From a checkpoint of a small transformer trained on Wikipedia: rotary positions.
MLP neurons of a small language model. Each row is named by its layer, matrix (gate and up: input weights; down: output weights) and neuron, and shows model dimensions 80-143. Each number is 200 + 40 x the weight over its row's rms, rounded and kept within 0 to 999. A neuron's up and down rows have the sign that makes its largest values positive.
Before each neuron's rows, "fires before" lists the tokens most often just after its 100 highest values on Wikipedia text that the model never trained on. A number after a token or word is its count.

fires before: "o" 14, "ation" 11, "ew" 10, "et" 8, "ous" 8, "-" 7
L3.gate251,166,234,211,239,210,221,153,191,233,53,161,161,234,230,256,173,191,185,152,182,197,216,102,188,264,213,119,200,191,162,186,263,215,233,178,182,160,214,155,258,192,256,202,168,198,184,190,155,98,233,282,217,212,263,213,206,154,203,180,194,186,150,181,167
L3.up251,225,230,152,255,183,198,172,194,276,179,204,222,204,227,202,138,175,237,181,199,219,241,239,105,215,191,218,204,233,244,179,261,224,151,203,199,195,212,239,185,222,228,198,200,95,221,179,227,307,220,305,238,197,193,210,143,222,223,195,305,231,172,175,223
L3.down251,170,139,210,238,154,220,173,160,129,179,168,200,222,198,205,183,219,170,154,192,166,128,268,242,229,228,145,141,187,199,215,221,195,251,221,255,171,180,191,169,186,227,178,206,154,231,193,222,268,189,166,226,125,271,218,195,194,174,228,192,205,143,193,142

fires before: "is" 35, "r" 17, "ough" 12, "ree" 8
L9.gate260,168,261,214,222,217,213,265,165,130,174,186,156,230,260,142,105,263,234,186,219,181,215,179,269,177,265,221,231,195,197,102,207,182,199,138,183,161,190,149,158,180,222,216,157,211,181,182,219,209,119,251,205,194,166,175,229,129,172,246,250,179,221,179,252
L9.up260,280,239,252,235,189,235,272,138,186,169,192,175,153,200,222,196,176,170,208,218,224,201,204,175,221,268,227,316,213,146,227,191,177,219,193,173,240,239,220,225,256,217,220,238,212,204,128,127,305,154,200,208,276,285,230,270,168,195,231,214,217,135,152,212
L9.down260,257,228,98,97,234,203,222,236,206,157,210,276,206,202,145,156,195,243,177,203,161,149,237,237,180,235,245,302,248,173,189,229,231,262,233,185,190,154,184,172,170,177,294,171,234,144,175,191,111,154,230,212,253,199,224,174,275,217,318,174,176,219,136,210

fires before: "ver" 18, " as" 10, "al" 9, "t" 7, " to" 6, "ish" 5
L9.gate428,171,272,204,173,226,174,209,266,145,234,203,192,212,207,199,156,206,188,213,202,262,233,190,168,192,212,228,150,218,222,282,240,272,191,218,196,260,249,219,206,190,165,181,248,148,172,166,147,203,201,252,222,159,215,192,186,222,189,185,186,191,170,227,182
L9.up428,162,84,203,164,224,249,166,231,178,225,142,195,239,225,255,191,180,171,266,137,170,185,183,179,252,206,240,265,202,175,202,191,185,180,236,170,175,196,181,167,243,133,222,196,96,219,133,209,274,178,166,135,159,203,267,167,157,250,171,238,163,190,203,199
L9.down428,164,286,250,265,216,171,195,190,201,311,227,255,194,183,123,181,235,227,227,188,200,182,163,179,190,159,134,222,217,176,195,192,180,152,153,234,262,185,226,153,241,218,217,313,194,249,165,168,225,211,181,266,180,174,160,252,248,215,203,210,234,187,225,142

fires before: "d" 18, "v" 11, "f" 11, "g" 11, "t" 8
L4.gate498,204,194,84,296,199,212,210,53,192,237,245,150,178,254,186,170,240,157,234,156,189,127,212,259,220,286,167,128,133,186,278,154,197,199,259,229,197,273,124,223,182,238,226,172,153,218,207,212,169,200,166,212,278,223,246,176,127,217,137,194,221,169,183,195
L4.up498,184,173,178,193,178,141,202,229,221,192,186,234,182,198,144,104,247,210,199,191,218,217,134,182,136,218,209,186,195,236,192,175,156,143,151,201,243,167,213,210,207,142,191,238,176,182,185,161,185,255,154,291,243,183,228,165,169,247,242,138,170,223,224,235
L4.down498,194,220,239,186,256,156,237,197,177,158,156,304,162,182,196,169,178,181,179,199,195,235,199,175,145,183,293,139,160,253,195,179,216,162,226,139,145,222,192,164,289,226,144,198,210,225,204,208,182,171,206,177,207,215,201,109,206,229,191,176,216,124,211,237

fires before: "f" 13, "d" 10, "b" 9, "v" 7, "-" 7, "g" 6
L3.gate414,242,226,170,218,188,200,181,252,176,165,133,214,207,210,218,222,260,205,267,181,233,152,251,135,255,253,239,102,153,243,111,236,179,151,209,193,192,206,108,200,214,236,189,149,209,158,231,181,175,214,198,305,172,247,165,138,177,174,178,212,231,186,303,266
L3.up414,229,239,165,215,228,154,199,216,133,213,210,228,198,264,200,211,173,152,212,110,192,145,159,201,190,203,268,226,179,185,214,154,133,178,186,194,201,175,193,169,159,154,215,163,190,194,201,140,168,212,192,153,187,123,195,148,139,188,142,240,188,250,271,230
L3.down414,214,207,180,190,204,162,207,112,235,74,181,242,184,135,267,135,206,210,188,262,253,132,213,173,166,194,249,148,171,246,246,192,217,195,138,221,193,187,138,234,146,191,105,249,146,220,212,189,145,238,139,220,131,201,152,119,210,186,229,173,269,196,194,203

fires before: "ct" 20, "it" 16, "an" 12, "ity" 9, "i" 8
L4.gate34,197,217,184,227,204,212,253,244,202,221,210,148,174,239,256,207,190,183,222,182,151,212,219,209,183,251,140,240,257,184,231,188,132,290,159,165,201,203,156,194,216,165,173,292,136,120,212,97,129,194,197,186,149,309,227,217,240,236,218,171,182,188,168,184
L4.up34,163,300,212,217,237,221,161,192,178,247,218,173,189,214,192,228,252,291,177,218,171,188,145,227,245,181,247,204,190,201,114,249,182,193,206,257,128,277,207,175,184,226,199,223,176,149,177,228,146,196,166,185,246,234,200,201,284,220,241,193,135,142,204,204
L4.down34,193,230,217,189,178,189,221,152,196,210,191,182,187,135,161,151,167,170,267,310,244,155,172,200,221,206,132,211,169,179,241,177,251,239,201,233,183,104,183,199,143,164,141,178,229,252,208,129,206,137,219,198,175,281,247,255,191,184,157,204,211,221,138,172

fires before: "o" 25, "is" 19, "ough" 11, "ow" 7, "os" 4
L10.gate309,250,211,185,199,184,285,185,241,222,198,269,220,199,135,249,191,191,186,189,293,160,195,184,250,246,176,212,263,156,215,199,152,132,161,261,188,213,183,179,150,157,277,237,176,189,205,171,217,142,161,234,234,167,229,274,183,263,250,198,236,189,259,238,215
L10.up309,212,235,224,216,173,167,218,200,237,229,212,217,199,220,189,221,202,137,216,203,209,217,151,243,221,246,218,242,199,164,257,227,179,275,144,128,230,172,189,161,213,276,212,158,161,171,167,191,165,186,224,231,205,237,180,231,211,199,184,239,255,206,169,193
L10.down309,155,177,154,160,182,163,186,222,229,224,203,213,202,160,95,251,195,257,226,209,171,210,171,197,222,260,165,204,247,184,154,188,213,213,209,155,207,184,157,149,180,189,219,144,175,176,165,189,176,278,165,213,234,273,190,159,222,239,244,203,147,256,198,289

fires before: "an" 43, "is" 18, "in" 10, "os" 6, "ing" 5, "al" 5
L11.gate201,172,145,213,192,192,213,186,237,212,144,191,207,145,189,201,176,211,136,172,275,182,171,218,140,300,143,213,319,192,262,214,148,158,279,240,209,197,197,203,166,211,185,190,201,258,219,196,139,150,162,204,191,250,141,241,241,173,186,168,213,157,177,144,197
L11.up201,222,218,159,233,252,225,168,162,198,167,187,185,200,196,128,234,232,231,194,266,207,119,166,217,222,155,243,281,201,247,209,155,149,234,240,209,195,168,239,200,229,217,283,150,193,179,177,172,215,149,213,233,201,173,159,203,128,228,143,155,134,201,168,173
L11.down201,188,198,195,210,226,138,201,287,185,261,132,200,185,167,195,263,273,240,198,202,211,186,230,190,112,211,120,310,155,207,186,223,185,227,202,180,199,180,216,182,171,199,244,146,181,230,117,224,165,209,224,196,157,194,208,203,214,229,170,223,90,272,201,219

fires before: "t" 22, "ish" 8, "ar" 7, "iz" 7, "k" 6
L4.gate308,194,224,237,194,259,143,215,147,263,177,198,184,105,165,184,152,245,257,122,145,152,192,157,212,152,238,173,161,202,184,244,216,233,156,181,150,166,127,179,180,246,199,219,224,213,213,151,185,214,149,241,251,158,177,172,209,180,195,201,238,201,179,284,202
L4.up308,164,285,230,194,288,119,279,184,248,202,168,201,199,241,175,243,188,262,207,173,148,188,141,203,219,197,216,198,197,164,163,274,226,107,199,198,220,177,177,263,207,180,247,185,234,253,221,229,292,171,205,193,172,179,205,147,167,258,151,232,197,203,149,167
L4.down308,252,279,221,210,192,180,266,230,158,212,187,207,277,182,150,175,261,154,213,200,305,211,172,215,214,194,108,214,171,189,128,238,189,191,240,212,164,161,184,194,206,195,167,233,172,253,200,169,241,104,177,200,268,176,200,224,231,225,172,210,253,239,200,149

fires before: "ue" 19, "t" 11, "ew" 9, "ated" 7, "v" 5
L4.gate44,128,173,130,263,166,260,183,193,44,205,189,196,222,180,132,189,199,138,218,191,200,193,161,155,243,172,284,175,163,226,205,224,227,252,240,252,116,198,203,209,195,176,244,136,226,232,267,211,185,241,185,159,247,162,236,262,230,263,199,303,190,184,166,198
L4.up44,199,225,174,157,259,254,112,154,152,216,212,286,209,204,133,162,202,214,184,219,169,162,200,202,174,198,206,188,182,188,161,227,167,162,194,199,149,175,175,220,221,157,174,222,140,134,214,240,124,248,197,223,209,255,174,212,155,184,203,218,189,135,239,192
L4.down44,202,267,145,223,246,153,170,112,161,149,209,199,164,164,255,205,130,197,194,188,195,251,236,224,211,186,253,221,220,184,206,236,110,147,174,165,123,209,168,279,223,210,156,278,179,204,206,324,192,191,223,206,139,254,210,226,112,117,178,202,207,149,213,228

fires before: "v" 16, "d" 13, "g" 8, "c" 7, "f" 6, "t" 6
L2.gate114,191,165,139,112,234,159,279,206,245,201,258,193,163,252,205,156,179,290,169,237,162,174,219,198,167,146,188,177,278,156,191,156,242,188,226,156,188,194,186,138,214,191,258,189,226,228,232,111,119,228,189,237,231,252,206,181,186,136,175,282,225,174,168,298
L2.up114,153,190,178,181,144,159,221,212,246,200,229,206,299,188,201,201,189,134,207,219,192,201,265,217,160,195,224,259,239,297,196,252,222,227,145,224,218,163,140,148,202,251,163,224,231,176,166,247,221,247,210,224,189,255,208,234,175,195,191,153,205,256,191,214
L2.down114,232,173,218,281,206,147,192,148,281,230,172,199,242,207,256,167,264,188,217,267,261,246,206,128,207,226,265,186,232,197,195,159,161,218,204,200,277,158,213,179,167,195,230,204,175,148,234,204,170,153,207,249,194,149,300,199,190,152,201,279,203,149,158,212

fires before: "r" 17, "o" 14, "et" 11, "ame" 10, "en" 10, "ave" 6
L9.gate353,204,213,235,198,175,259,174,193,310,160,199,220,202,197,221,235,208,200,158,194,194,196,219,215,128,199,207,192,212,181,214,230,195,193,126,307,191,236,202,228,246,220,150,146,88,177,163,195,175,249,185,199,250,201,173,250,210,124,223,164,199,163,231,196
L9.up353,215,188,174,205,133,226,234,187,256,154,247,231,197,162,273,197,176,176,204,214,239,224,168,201,207,222,242,180,103,207,185,201,270,164,217,229,169,232,226,199,196,212,266,171,161,260,243,187,149,238,177,137,102,197,242,170,206,225,226,162,125,240,179,260
L9.down353,168,133,218,206,191,220,203,233,207,201,180,240,183,230,244,225,200,118,161,174,259,161,287,193,154,174,189,170,243,149,225,149,150,246,253,217,184,265,189,251,181,232,200,259,188,200,232,211,313,256,206,178,241,272,144,180,150,225,252,209,175,184,221,167

fires before: "an" 30, "it" 18, "ru" 10, " the" 7, "ant" 4
L5.gate18,203,208,228,197,190,234,172,218,174,186,220,132,232,171,123,161,157,205,192,207,249,196,177,245,228,256,196,241,222,180,238,201,177,191,198,205,190,151,150,173,203,188,155,149,183,285,176,189,143,169,217,189,344,222,143,298,238,270,235,203,237,159,178,217
L5.up18,237,171,188,195,196,227,252,209,232,144,209,175,207,179,188,279,184,184,173,188,179,249,136,227,210,189,109,190,98,161,169,125,200,196,126,165,234,204,198,169,149,196,194,209,256,164,195,193,168,186,200,243,167,247,272,270,203,228,228,181,164,193,186,185
L5.down18,181,241,200,208,153,176,292,154,280,195,201,173,219,144,229,231,166,191,219,239,164,149,166,225,206,176,171,204,179,191,198,143,184,166,188,233,136,107,272,172,166,185,165,180,262,213,234,139,150,210,214,182,241,202,216,236,211,294,153,206,128,239,201,170

fires before: "ad" 25, "g" 21, "f" 17, "ar" 7, "v" 5, "t" 4
L2.gate327,120,195,232,149,192,202,291,189,173,210,172,207,214,197,192,129,239,275,235,307,256,320,180,237,134,241,203,188,248,106,163,174,156,164,193,255,167,306,245,178,160,213,181,175,289,201,205,196,206,209,247,201,274,169,274,198,208,199,216,212,253,271,151,193
L2.up327,207,139,232,189,83,233,219,185,265,219,152,296,168,205,270,204,206,153,170,287,171,255,98,227,191,143,177,267,174,219,220,185,166,165,157,197,233,185,160,172,164,180,144,177,225,145,173,214,183,196,176,167,250,167,123,238,237,257,200,232,245,211,167,211
L2.down327,140,155,211,172,177,207,272,190,212,240,203,199,179,137,222,168,203,191,264,196,214,260,248,176,183,264,258,244,170,141,253,158,199,152,189,217,189,191,264,221,150,221,199,180,262,215,204,222,214,171,212,201,250,189,208,176,194,144,176,269,218,179,188,145

fires before: "is" 28, "r" 20, "an" 16, "ree" 8, "os" 7, "ir" 7
L3.gate70,211,225,203,120,209,238,269,238,295,156,136,204,229,229,179,237,151,145,257,202,126,198,238,196,229,208,208,259,258,289,161,209,196,252,173,255,200,186,233,177,195,194,247,204,236,200,207,191,227,120,180,152,225,318,234,192,229,202,138,169,156,236,150,202
L3.up70,217,253,265,273,96,234,177,211,168,156,213,206,140,204,193,142,183,193,175,191,181,168,149,260,196,247,200,220,178,172,213,185,202,152,170,205,126,211,200,195,242,199,216,147,186,195,209,199,193,185,228,189,137,187,230,120,221,300,214,224,170,261,226,215
L3.down70,214,301,228,215,175,242,180,227,217,168,239,200,244,115,196,205,161,214,269,263,267,162,176,242,225,224,112,268,159,166,201,162,213,174,229,101,202,225,216,112,256,198,231,164,254,181,127,184,201,180,171,228,283,229,248,152,237,321,221,242,219,236,219,147